From a checkpoint of a small transformer trained on Wikipedia: 5 heads of 32, LayerNorm before each block.
MLP neurons of a small language model. Each row is named by its layer, matrix (down: output weights) and neuron, and shows model dimensions 64-159. Each number is 200 + 40 x the weight over its row's rms, rounded and kept within 0 to 999.
After each neuron's rows, "fires before" lists the tokens most often just after its 100 highest values on Wikipedia text that the model never trained on.

L12.down68,263,123,240,115,201,259,185,246,98,198,141,162,244,227,192,169,161,185,246,186,216,186,246,154,236,147,216,230,145,141,220,284,116,192,159,152,224,183,196,134,204,196,126,216,247,267,278,248,202,188,193,147,190,219,173,223,174,192,240,197,220,201,200,247,222,220,274,199,183,217,248,245,248,154,169,173,203,190,116,153,158,145,115,207,250,231,147,241,187,221,184,155,201,177,215,212
fires before: "2"

L6.down393,170,194,191,190,210,227,294,196,156,161,239,214,226,214,160,227,253,170,148,160,154,158,144,194,233,210,174,163,174,201,177,211,220,236,239,228,235,131,181,181,223,245,180,210,214,251,178,225,220,159,249,210,254,144,205,166,206,202,86,239,169,159,199,133,254,247,186,165,129,192,141,203,155,208,246,129,218,207,170,206,206,202,164,192,208,215,211,197,234,220,178,133,178,275,156,214
fires before: " |", " is", " was", " (", "B", "S"

L12.down49,218,178,180,202,192,169,184,211,209,199,179,200,141,266,212,173,191,205,245,155,157,194,213,206,151,214,171,222,200,200,235,237,163,256,127,306,237,208,253,215,282,194,233,217,196,219,200,231,235,202,250,198,163,188,201,231,253,115,176,112,269,203,235,192,214,204,218,212,200,118,177,144,175,237,248,180,241,181,152,242,265,156,228,203,115,196,221,233,192,174,181,190,235,215,238,222
fires before: "===", "==", "|", "===="

L6.down328,162,168,218,237,150,150,201,201,203,216,206,247,215,235,190,237,251,161,181,125,148,212,213,218,199,188,169,120,209,156,147,204,276,165,163,206,257,243,210,229,172,239,198,186,171,200,156,144,222,273,193,179,199,280,83,218,146,179,244,232,176,235,158,185,284,190,194,147,175,247,150,226,137,208,271,205,261,235,181,155,286,184,177,171,206,243,204,233,193,184,150,190,227,194,269,184
fires before: "-", "="

L11.down618,192,159,244,188,197,180,263,150,165,134,141,185,170,193,179,188,256,229,182,280,253,266,229,184,176,217,169,162,243,215,217,190,212,199,152,211,177,189,187,217,204,200,164,295,178,127,189,172,190,142,137,249,157,199,213,240,112,208,177,249,151,261,238,214,210,196,211,207,289,248,227,150,176,190,228,241,264,154,189,204,211,131,232,166,195,259,205,212,167,253,233,224,221,165,196,277
fires before: " ", " |", "itive", "er", "it"

L12.down588,194,219,203,177,113,234,180,210,139,203,179,181,131,187,236,266,162,193,267,156,243,263,210,203,93,147,180,247,145,200,156,242,226,161,171,136,235,245,224,180,297,217,170,229,192,208,139,204,229,248,248,186,243,173,171,152,168,145,134,184,187,276,230,227,209,161,200,178,225,210,206,137,211,256,196,236,226,154,257,137,164,152,220,181,237,245,194,229,166,297,140,243,261,118,217,237
fires before: " ", " January"

L8.down587,231,225,210,136,179,256,243,178,201,202,177,240,97,228,197,181,193,178,257,135,188,197,200,245,215,230,150,166,214,138,275,182,217,168,191,256,167,228,276,218,171,172,182,179,224,233,217,180,163,186,268,194,187,175,208,136,162,238,192,193,265,193,205,249,214,207,165,172,244,199,172,115,181,229,207,225,262,135,219,204,207,229,222,226,229,312,216,155,160,176,234,225,160,149,222,236
fires before: " ", " December"

L8.down425,81,149,171,212,206,184,193,169,216,212,239,241,257,201,223,273,202,192,142,142,252,234,218,176,222,240,212,198,205,223,250,217,228,177,222,214,207,190,160,189,132,174,231,252,132,213,201,217,176,169,219,207,152,218,200,219,207,229,205,151,212,174,201,199,206,225,179,156,223,178,224,194,151,195,169,210,190,238,285,199,154,187,235,236,210,190,199,89,188,52,193,229,255,253,247,246
fires before: "2", "1", "5", "3"

L2.down288,182,165,215,180,145,173,212,201,266,226,205,174,178,193,187,245,248,179,218,181,180,193,222,103,149,178,205,212,228,129,182,197,204,248,138,180,223,186,262,200,185,229,197,208,209,170,141,209,183,195,214,191,198,262,119,171,248,177,120,232,182,270,174,143,271,168,203,170,193,149,255,196,203,159,273,227,210,154,190,198,206,209,220,221,227,235,230,249,217,215,214,204,270,276,121,248
fires before: "=", "R", "==", "C", "In"

L12.down244,198,200,243,215,188,159,187,204,232,168,186,223,162,187,212,204,114,270,191,230,213,166,187,279,199,206,198,185,251,182,234,207,174,226,168,200,214,139,129,216,193,209,250,219,196,132,189,240,155,173,226,187,230,211,174,236,184,222,217,204,147,199,198,162,239,160,209,234,231,176,94,174,242,257,238,208,181,252,227,194,240,218,234,205,155,229,215,145,189,259,289,205,197,189,318,205
fires before: " |", " (", " D", ";"

L12.down114,185,212,236,167,216,195,225,237,85,269,255,216,222,240,186,205,215,256,219,265,141,202,221,125,188,221,229,285,177,232,196,204,237,285,141,172,129,218,206,174,203,218,238,189,265,217,184,199,159,266,162,210,244,205,206,204,225,256,232,182,172,218,121,190,163,199,173,229,197,222,207,233,180,214,243,250,233,259,168,231,217,253,195,226,235,225,126,292,119,162,166,168,170,197,156,254
fires before: "5", "6", "7", "8", "4"

L10.down82,255,156,230,222,196,232,131,219,183,226,199,163,242,180,170,194,72,216,187,128,203,183,241,263,171,190,194,216,248,231,152,178,269,160,234,191,231,207,237,211,182,200,239,299,156,185,268,167,201,158,227,187,117,217,176,241,215,228,189,271,201,293,148,239,187,264,164,229,191,213,201,195,204,154,164,196,168,190,239,226,204,174,196,140,185,151,203,149,289,199,218,205,172,214,242,203
fires before: "1", ",", "2", "9", "3"

L11.down590,179,243,250,150,188,166,185,295,221,160,193,141,269,206,198,104,181,271,213,187,169,245,177,234,198,260,190,174,212,146,187,154,226,234,179,177,151,180,117,292,278,205,160,202,171,220,196,227,220,242,141,277,280,188,174,148,224,129,224,243,188,171,164,265,187,149,148,223,224,213,219,228,225,183,271,128,222,192,166,293,209,193,192,234,238,241,211,179,232,176,133,194,217,252,171,216
fires before: "9", "7", "5", "6", "4", "8"

L11.down592,214,245,217,207,155,101,203,120,206,223,213,219,155,195,234,209,230,227,233,186,214,154,179,272,158,219,192,273,186,178,220,193,192,208,253,203,200,163,208,224,288,216,172,269,145,184,245,223,230,193,164,138,142,173,221,249,170,144,213,215,343,194,174,139,236,214,204,211,282,225,253,195,245,162,157,215,191,130,176,270,256,235,213,180,177,218,146,188,135,172,221,161,256,181,226,202
fires before: "|", "-"

L10.down204,210,210,224,220,224,223,158,191,113,239,182,175,260,195,183,223,215,182,199,207,200,143,215,293,138,185,302,231,226,206,181,188,197,231,231,102,189,194,199,126,165,197,157,199,159,230,283,145,212,249,140,255,184,276,198,201,198,219,231,240,230,158,179,148,228,274,182,248,173,173,197,230,183,203,217,215,198,220,189,217,242,272,189,220,165,276,266,207,233,182,274,165,179,150,130,142
fires before: ":", " |", " (", "):", "|"

L8.down592,170,160,176,216,192,160,228,183,246,172,191,251,162,154,170,242,194,167,275,182,223,161,193,202,210,160,159,175,115,226,217,249,231,203,225,176,183,201,215,241,184,237,225,177,171,201,242,156,218,226,268,183,97,229,188,153,225,99,238,205,252,227,219,98,284,223,188,130,225,186,290,214,232,186,232,204,216,204,181,204,213,164,191,278,204,189,180,198,198,179,228,199,204,219,242,219
fires before: "1", "2", "O", "f"

L2.down100,200,121,278,234,189,197,201,211,240,243,200,194,248,196,188,215,185,211,207,197,185,201,215,147,191,153,188,202,230,200,157,194,228,241,233,222,283,106,188,185,214,209,180,90,145,143,214,205,238,223,224,240,157,238,85,196,170,226,233,223,190,222,147,167,249,156,216,245,214,107,147,160,208,209,261,156,234,170,237,222,273,216,183,178,193,218,210,150,200,233,202,241,197,149,108,227
fires before: "-", "|", "="

L2.down196,165,157,294,229,163,217,139,221,233,216,169,200,218,213,207,247,210,177,133,219,179,262,214,234,245,163,205,175,242,204,125,156,192,192,198,235,226,166,147,208,192,216,230,195,116,201,264,180,224,201,162,202,185,198,172,226,216,224,236,193,170,229,189,183,194,79,206,225,172,155,178,174,153,227,259,168,244,228,160,179,259,164,202,190,136,198,204,207,173,234,146,223,162,180,141,247
fires before: "-", "|", "=", "M", "=="

L12.down232,212,234,190,173,188,120,215,190,220,232,192,176,118,195,209,203,175,294,143,122,213,252,254,259,216,238,177,179,237,123,162,102,215,283,204,203,238,195,99,263,197,234,162,215,183,153,128,214,184,259,163,220,200,268,122,206,164,171,180,224,252,208,187,226,198,217,209,229,177,260,226,207,199,186,188,189,229,280,201,189,240,218,130,180,253,258,229,110,175,204,158,188,76,233,222,207
fires before: "6", "7", "3", "8", "4", "5"

L5.down244,221,228,129,102,228,138,204,166,232,242,177,277,234,169,141,201,266,142,249,206,249,154,152,141,196,165,205,195,169,299,208,229,204,226,197,85,157,179,215,196,221,223,166,183,228,180,177,223,188,175,250,214,141,176,219,173,261,148,280,145,167,153,136,195,234,224,116,253,198,141,258,202,166,174,166,189,242,209,210,190,204,193,192,192,220,211,134,213,253,189,208,226,200,212,226,185
fires before: " |", "1", "3", "4", "2", "5"

L11.down318,222,150,237,210,160,235,183,184,172,161,195,219,259,229,168,66,145,192,228,182,172,203,300,239,180,254,185,175,220,182,216,222,220,248,145,168,169,220,137,169,211,179,228,123,133,240,143,219,210,169,214,220,174,314,136,263,227,201,182,189,244,184,240,211,226,123,242,249,213,219,230,148,257,201,175,208,125,240,243,196,198,189,189,218,208,260,237,144,167,181,277,196,246,237,189,198
fires before: "1", "3", "2", "4", "6", "9"

L12.down344,178,178,234,181,217,194,193,259,184,227,181,244,142,171,277,203,195,166,136,216,188,223,224,120,230,156,235,228,221,162,194,226,150,144,235,197,163,235,210,239,168,274,292,192,196,187,185,181,186,122,132,235,186,208,227,188,100,228,237,171,169,155,245,219,127,130,166,178,195,256,200,178,280,135,209,164,184,168,199,281,181,215,204,241,239,239,200,235,197,209,254,153,212,239,295,217
fires before: "3", "7", "8", "6", "2", " ("

L6.down267,223,155,216,235,154,247,130,176,163,244,194,208,150,195,195,211,191,187,187,161,284,163,254,192,170,210,179,184,200,259,212,200,123,172,175,171,170,207,214,226,167,212,151,184,191,254,198,193,250,197,284,189,163,139,155,277,216,179,270,198,224,182,191,218,190,176,239,219,181,178,160,204,162,256,131,189,220,214,285,194,166,216,155,227,255,212,215,174,193,209,177,319,179,174,234,199
fires before: " |", ")", " |\n", " and"

L12.down157,163,207,213,209,160,200,190,169,120,188,232,140,305,203,189,186,160,163,186,215,241,196,232,244,197,285,178,196,222,130,212,196,206,215,215,155,140,215,180,177,299,256,165,187,192,193,239,169,166,214,194,233,152,225,207,257,137,229,177,121,229,77,200,233,174,203,153,208,222,166,213,252,251,259,190,219,231,195,158,175,216,247,291,205,244,193,134,162,120,202,228,192,176,154,183,239
fires before: "2", "1", "g", "ge", "ion"

L11.down357,236,209,232,195,209,215,185,232,170,167,166,197,216,194,182,206,185,195,147,117,186,174,100,235,109,181,208,194,177,275,214,95,210,210,164,191,162,174,243,129,197,233,258,218,194,185,223,211,226,268,187,178,190,235,243,246,183,206,199,128,252,259,188,286,184,145,154,173,250,279,211,234,239,168,113,142,247,160,220,195,172,208,259,214,151,156,172,220,179,113,289,190,185,196,191,178
fires before: "0", "1", "2", "C"

L12.down474,232,110,155,199,189,162,195,214,155,218,221,158,170,188,166,196,197,260,212,207,249,148,309,192,195,152,125,183,205,213,189,131,172,163,170,203,222,155,173,299,298,195,276,282,176,160,135,127,193,187,194,165,180,316,217,194,207,186,267,251,209,241,148,203,206,228,195,199,202,237,239,214,255,193,229,275,223,225,224,170,203,228,201,148,212,191,279,182,154,169,207,183,140,251,243,200
fires before: "0", "2", "9", "ing", "ic", "1"

L6.down257,193,163,217,193,245,167,198,148,237,185,220,226,233,192,194,224,189,220,210,158,248,218,290,175,261,191,277,187,174,202,215,256,255,240,173,202,186,131,159,213,158,254,209,216,172,205,161,123,176,236,172,123,131,283,191,237,248,120,176,210,174,163,284,138,218,254,233,227,227,220,268,257,89,187,269,112,201,267,216,212,196,201,125,258,205,186,209,188,126,256,217,165,162,172,200,138
fires before: "1", "2"

L11.down486,156,166,233,202,243,172,207,154,196,255,213,224,172,212,226,209,198,226,227,154,207,189,175,246,221,218,193,232,262,229,216,125,184,217,174,260,175,208,223,243,227,158,270,200,118,195,189,208,186,209,216,194,241,256,156,231,222,149,200,190,226,196,233,232,171,123,202,117,236,235,183,164,222,149,207,199,297,209,216,274,193,219,130,120,205,209,189,134,179,181,269,254,248,254,265,256
fires before: "3", "2", "7", "8"

L12.down89,248,164,184,257,198,177,166,190,255,149,207,227,189,194,123,197,267,173,204,172,273,214,198,138,257,249,141,159,206,225,222,236,264,221,170,194,218,216,199,102,224,217,180,215,73,181,207,176,199,166,218,150,218,247,238,238,118,204,167,200,216,204,193,220,247,117,130,193,238,132,172,160,215,185,140,179,241,174,195,216,241,218,217,156,194,192,213,208,156,226,226,249,225,236,166,201
fires before: "0", "3", "1", "2", "4"

L12.down284,216,136,182,207,195,193,135,280,227,165,236,237,109,195,212,157,234,199,220,214,255,168,248,86,206,204,204,191,192,105,190,259,182,249,233,206,163,240,203,158,132,164,180,182,207,224,274,196,231,211,217,237,159,219,204,177,217,251,135,247,299,183,154,172,166,182,184,200,203,118,174,248,202,192,234,240,160,143,243,183,214,193,150,178,233,248,226,196,211,146,245,183,165,203,206,208
fires before: " ", ",", "er"

L12.down72,169,102,204,227,272,149,206,196,219,163,259,191,162,247,178,196,230,217,203,177,224,183,215,405,191,217,204,211,215,180,218,226,164,243,152,167,226,118,171,241,198,201,205,214,175,208,157,157,240,204,220,133,218,230,213,160,200,215,220,159,230,160,246,143,202,236,202,193,190,181,250,227,209,202,175,164,247,175,175,181,191,216,213,232,184,229,181,179,221,171,219,205,115,109,208,223
fires before: "4", "2", "8", "6"

L5.down253,255,229,217,279,196,132,188,223,234,179,197,200,188,158,232,143,141,163,247,178,215,171,148,256,163,267,155,244,137,231,237,178,206,193,187,181,188,192,253,123,252,132,268,244,220,187,188,172,246,266,205,172,165,216,287,283,178,175,190,175,237,243,223,245,199,105,250,188,167,225,166,199,235,199,266,206,258,191,228,221,247,243,198,173,165,245,242,247,144,175,268,210,217,173,224,145
fires before: "-", " |", "The", "In", "==="

L5.down74,215,206,213,238,142,141,203,237,161,191,210,234,183,218,208,229,146,264,185,227,218,182,197,225,157,225,191,188,183,189,176,191,189,215,251,205,227,208,153,167,230,185,172,208,196,195,257,214,266,255,173,184,212,233,208,223,203,207,170,195,214,149,264,226,229,127,201,211,205,208,192,210,144,258,198,212,181,148,131,231,273,174,208,156,217,187,242,230,180,205,189,209,188,33,179,149
fires before: " ", " En"

L12.down367,178,227,260,225,145,185,163,168,187,196,197,212,200,172,190,195,180,217,188,250,202,176,191,160,216,174,216,146,208,171,252,195,190,204,105,264,196,181,196,243,235,217,203,212,245,276,178,123,176,261,186,263,236,234,209,180,201,164,297,174,263,192,235,252,134,233,210,232,154,171,299,211,201,194,258,166,205,183,192,226,236,198,199,148,139,204,205,178,178,182,192,197,121,255,211,173
fires before: "9", "8", "0", "ps"

L11.down110,234,79,233,239,232,96,192,243,209,216,236,184,251,183,216,171,227,285,195,194,203,160,213,247,201,236,204,166,248,114,232,215,237,224,151,213,179,179,169,261,216,228,162,155,149,175,108,191,236,239,198,185,191,197,129,242,145,188,210,257,248,187,192,176,184,100,283,192,245,232,258,161,202,172,217,205,228,202,147,254,178,221,204,308,184,213,137,118,255,182,194,201,198,182,239,216
fires before: "7", "6", "4", "8", "9"

L8.down141,233,224,187,228,219,168,180,223,215,160,179,199,181,184,185,186,166,204,173,196,178,131,249,250,113,157,213,254,182,216,262,228,200,133,198,152,214,187,225,235,255,197,268,224,203,205,135,209,187,243,175,190,223,260,183,205,226,213,200,247,174,198,215,126,228,251,163,120,213,188,182,135,138,175,234,235,210,175,200,244,165,270,213,254,226,187,319,191,211,209,233,250,222,199,210,124
fires before: "-", ":"

L6.down517,163,162,169,210,242,189,238,201,148,171,290,203,215,248,146,229,225,172,168,228,170,271,190,239,225,186,161,185,184,188,170,191,201,171,207,214,163,171,187,253,183,201,204,203,240,240,164,223,199,219,168,147,264,266,151,205,162,223,176,217,151,127,221,123,198,169,249,224,234,276,159,156,198,263,211,145,230,150,164,232,169,102,189,187,214,188,279,142,260,168,157,187,242,102,214,244
fires before: " |", " |\n", ";", " –", " of"

L12.down305,260,144,183,155,227,156,163,229,158,175,169,220,233,185,175,173,191,235,183,204,242,189,238,103,232,173,212,171,197,266,194,246,161,206,181,195,189,164,175,212,246,200,207,186,211,203,284,149,126,186,230,178,189,153,225,259,176,231,227,163,197,221,223,122,246,174,216,181,188,271,248,178,206,211,217,148,183,175,138,160,219,190,198,233,202,133,210,187,172,215,205,211,216,277,261,170
fires before: "1", "2", " |", "5", " |\n", "3"

L12.down335,262,214,193,200,164,151,216,154,201,185,196,137,189,178,186,181,177,218,138,174,167,239,256,218,164,197,128,180,207,162,203,242,201,202,215,207,258,200,201,182,217,219,259,204,208,120,166,185,207,214,227,217,207,218,227,221,147,164,221,174,227,166,222,214,305,166,281,156,243,201,217,153,284,217,277,133,293,187,182,256,265,225,233,191,166,226,186,189,152,191,197,233,136,325,110,205
fires before: "|", "2", "1"

L10.down172,157,270,211,259,226,198,244,180,176,198,226,179,226,249,162,149,194,232,255,202,226,264,207,130,208,261,158,191,191,245,273,216,190,218,231,135,204,119,151,160,239,123,208,166,144,251,236,242,170,180,202,184,198,184,165,234,162,219,231,285,239,150,216,215,154,107,210,223,253,213,182,231,140,181,203,134,161,205,169,143,195,214,279,202,219,176,121,240,215,196,211,267,212,272,154,170
fires before: " |", "1", "2", "3", ".", ";"

L11.down443,200,145,265,175,158,213,243,208,341,238,157,125,248,197,182,226,155,191,206,225,200,172,190,120,204,205,197,153,177,151,141,244,170,223,174,171,159,151,137,252,278,226,239,179,244,194,213,176,205,243,243,222,238,209,215,180,239,184,225,251,200,235,192,225,120,203,253,195,166,213,243,319,244,182,238,155,221,173,201,199,151,188,221,160,203,173,221,289,223,175,153,202,122,234,108,207
fires before: "8", "7", "6", "9", "1", "ach"

L12.down138,137,198,189,182,189,206,196,199,232,242,157,218,139,182,223,218,197,180,235,162,163,197,173,128,194,317,212,178,237,214,248,154,245,201,288,246,128,293,206,191,106,141,202,183,165,105,141,183,179,194,196,238,167,161,241,172,207,150,168,193,236,197,254,171,144,212,213,144,210,150,239,268,211,226,206,242,218,251,251,149,190,175,238,146,269,156,238,166,162,200,222,189,263,225,185,244
fires before: "3", "4", "0", "5", "2"

L11.down637,124,293,240,257,234,289,207,132,163,127,246,203,197,223,246,199,210,191,176,167,123,197,198,140,126,211,230,190,135,224,177,203,213,191,206,143,184,214,192,196,289,137,231,231,151,234,242,230,249,221,198,236,101,267,215,192,245,189,148,189,202,241,186,198,178,242,208,181,149,178,195,109,208,239,174,181,134,237,232,228,215,220,165,195,191,181,263,132,177,245,189,217,181,244,185,188
fires before: ":", " the", "-"

L10.down259,223,259,306,218,216,181,210,207,228,141,146,227,163,253,238,203,183,270,195,141,159,148,223,298,245,197,173,211,263,214,200,179,172,251,152,151,206,209,206,228,270,96,257,246,219,117,197,213,152,185,159,205,156,198,170,186,210,182,221,257,121,162,223,266,235,217,179,207,172,238,185,143,154,184,181,190,218,194,176,266,244,198,190,195,175,256,198,193,228,210,210,250,165,180,118,186
fires before: "-", "mier", "|"

L12.down74,207,257,152,206,175,222,154,180,265,201,179,155,208,234,144,214,192,230,205,198,241,247,210,86,207,179,220,259,159,202,211,270,183,216,153,189,183,159,189,113,234,241,192,207,156,248,310,191,254,148,158,266,115,216,262,223,168,260,185,275,231,241,209,234,280,310,200,184,247,171,229,180,194,154,167,188,213,166,97,178,152,218,195,212,202,249,173,223,219,241,194,152,260,189,150,218
fires before: "1", "2", " H", "3", " the"

L11.down62,246,233,190,245,283,191,179,134,175,133,156,209,189,251,240,257,211,189,256,176,188,188,135,120,101,172,254,205,271,159,150,151,127,117,243,196,182,209,202,243,278,202,146,197,273,230,181,183,158,159,274,160,262,143,222,239,144,132,190,281,176,251,237,183,213,248,216,226,237,193,233,178,281,167,262,215,223,233,247,167,223,212,226,177,294,212,176,257,186,235,216,194,195,179,143,150
fires before: " ", "ian", " $", " a"

L11.down623,175,250,152,241,138,170,193,183,253,246,218,231,248,192,246,346,244,187,215,216,247,227,184,201,273,155,258,237,181,190,187,208,164,216,148,258,170,184,168,206,190,201,197,150,166,220,233,118,243,220,242,211,163,218,293,186,208,177,273,227,229,210,103,180,234,195,186,238,181,168,189,222,178,221,184,220,164,190,242,155,166,216,158,234,198,141,189,230,215,159,229,195,192,169,152,245
fires before: "\n", "==\n", ":", " (", "==\n\n"

L12.down46,239,130,176,233,182,195,143,164,265,223,178,158,222,188,180,236,168,206,267,246,241,162,176,156,218,269,178,286,192,180,184,224,156,214,208,160,132,193,183,189,168,185,202,263,221,238,218,123,236,242,272,214,149,183,235,198,174,173,180,156,163,129,185,211,149,152,155,216,181,135,167,216,186,179,187,312,224,166,197,205,157,212,216,201,183,241,227,235,215,208,255,217,198,196,245,231
fires before: " ", " |", ":", ",", " Democratic"

L10.down449,219,240,242,171,242,150,217,141,215,187,250,201,152,174,185,267,163,215,206,201,182,175,201,161,147,181,226,167,205,206,201,257,183,222,217,142,249,194,231,298,265,202,204,130,192,290,216,271,206,103,221,239,192,169,244,239,210,191,162,206,182,142,191,286,151,240,179,176,227,169,171,196,230,148,186,182,194,257,165,261,223,173,266,197,144,222,258,156,173,235,201,223,206,112,180,149
fires before: ":", " (", " ", "):"

L12.down535,150,136,190,194,212,189,193,217,143,240,225,207,154,185,163,205,222,226,189,276,174,215,252,189,154,238,165,120,206,157,200,198,184,222,190,150,159,165,175,204,173,231,192,141,220,209,185,164,247,209,167,207,188,269,199,181,201,250,247,162,197,227,196,198,142,167,189,183,198,149,218,238,275,170,200,208,153,168,209,173,145,206,230,258,259,175,159,211,171,207,195,255,156,126,266,308
fires before: "5", "4", "3", "9", "2", "1"

L10.down354,187,173,226,212,158,167,180,226,205,158,155,196,185,232,179,160,180,310,167,170,215,215,215,257,162,225,268,201,169,158,230,216,202,204,168,265,256,194,187,243,254,262,196,157,163,112,147,155,205,242,174,157,233,153,205,175,149,238,167,217,202,193,150,169,151,130,213,204,231,272,210,151,197,213,220,131,253,162,150,256,196,194,247,174,247,274,195,176,206,274,192,162,203,174,249,176
fires before: " |", "0", ";", "th", " |\n", "7"

L11.down523,214,212,197,202,151,166,220,198,238,128,201,201,173,213,186,130,224,155,277,208,214,186,215,175,203,155,134,238,203,160,173,326,228,170,169,197,119,168,167,133,217,143,199,218,199,254,204,244,241,242,268,226,231,171,227,199,225,240,234,193,210,200,176,164,224,220,168,248,171,148,246,224,189,226,140,236,186,150,226,219,182,173,205,244,186,176,245,230,196,253,150,165,128,359,129,206
fires before: "1", "2", "3", "4", "9"

L12.down93,222,213,118,225,252,147,159,167,263,139,286,179,211,267,188,165,139,236,204,143,246,243,187,144,178,217,112,131,196,212,202,237,226,205,183,139,171,177,172,208,204,305,212,255,171,182,217,154,221,283,226,198,206,156,193,196,213,177,216,259,214,219,187,124,249,175,250,138,221,181,140,168,161,200,209,226,240,204,171,199,187,215,135,185,194,171,158,129,280,261,148,220,255,221,178,201
fires before: "0", "1", "2", "3"

L2.down581,136,185,223,176,159,194,205,216,225,301,185,240,272,237,200,265,250,192,186,171,123,186,172,118,143,181,193,192,246,191,216,170,239,200,193,196,243,163,238,208,212,269,144,216,151,152,175,233,239,217,223,168,158,220,167,204,270,151,202,236,223,241,201,122,269,148,206,157,180,152,229,250,157,246,300,239,191,149,191,150,219,193,226,219,176,186,177,245,154,274,192,241,138,188,150,224
fires before: ":", "\n", " ", " –"

L12.down236,264,189,213,223,248,185,118,192,173,174,205,136,217,195,217,156,238,135,203,226,241,200,166,327,241,145,186,252,190,244,225,273,178,189,193,173,225,249,194,168,197,202,155,132,196,171,226,192,200,167,182,176,214,184,137,201,182,215,218,216,172,196,166,233,250,275,227,210,238,179,240,114,180,142,97,208,204,193,137,186,180,216,214,197,217,163,242,187,195,217,192,176,169,162,228,198
fires before: "3", "4", "5", "2", "6"

L8.down152,228,210,236,185,248,172,158,202,193,228,154,243,203,206,194,235,247,117,232,257,236,241,219,159,195,195,257,152,159,197,155,198,181,205,173,259,137,197,159,205,203,223,260,63,224,213,209,205,191,190,188,140,151,195,168,193,138,225,180,199,120,153,175,171,157,175,234,218,191,201,171,239,216,225,238,170,190,222,187,128,239,216,267,287,172,198,168,289,126,211,190,207,209,199,241,250
fires before: " (", ")\n", " mi", ")", "^{", "\n"

L10.down100,198,214,139,174,225,186,177,234,199,192,198,248,253,220,143,244,269,166,220,153,185,189,162,143,217,190,222,226,228,194,181,113,174,149,207,253,256,221,247,151,211,193,205,229,181,109,210,187,231,242,164,213,219,236,231,264,204,176,216,218,160,207,240,132,192,227,229,142,226,252,252,154,193,217,189,135,169,225,143,251,189,164,122,175,327,172,211,207,239,167,209,297,164,306,101,218
fires before: " a", " an", "S", "M", "B"

L8.down415,224,161,141,170,157,127,192,152,184,154,174,247,184,142,175,227,201,247,194,157,222,194,216,209,252,169,302,180,225,201,161,241,259,242,256,217,167,204,203,255,217,217,191,221,139,223,220,197,182,161,166,204,242,225,200,173,261,223,223,165,220,104,227,199,264,228,176,296,212,85,211,276,183,168,196,188,178,196,192,199,243,190,114,198,225,190,219,164,132,111,214,159,257,248,187,162
fires before: "2", "1", "3", "7", "9", "6"

L6.down506,158,225,271,177,203,218,207,294,149,271,181,202,173,277,134,164,215,253,165,209,260,207,232,180,237,208,145,156,152,174,237,172,195,182,260,177,185,146,197,191,242,162,177,272,128,175,205,266,166,184,272,173,177,153,232,239,192,267,191,196,206,224,247,199,218,185,153,136,190,143,169,239,193,247,213,91,243,216,245,218,172,212,162,175,238,209,238,258,159,291,188,271,181,229,230,141
fires before: " |", ",", ".", " |\n", "\n"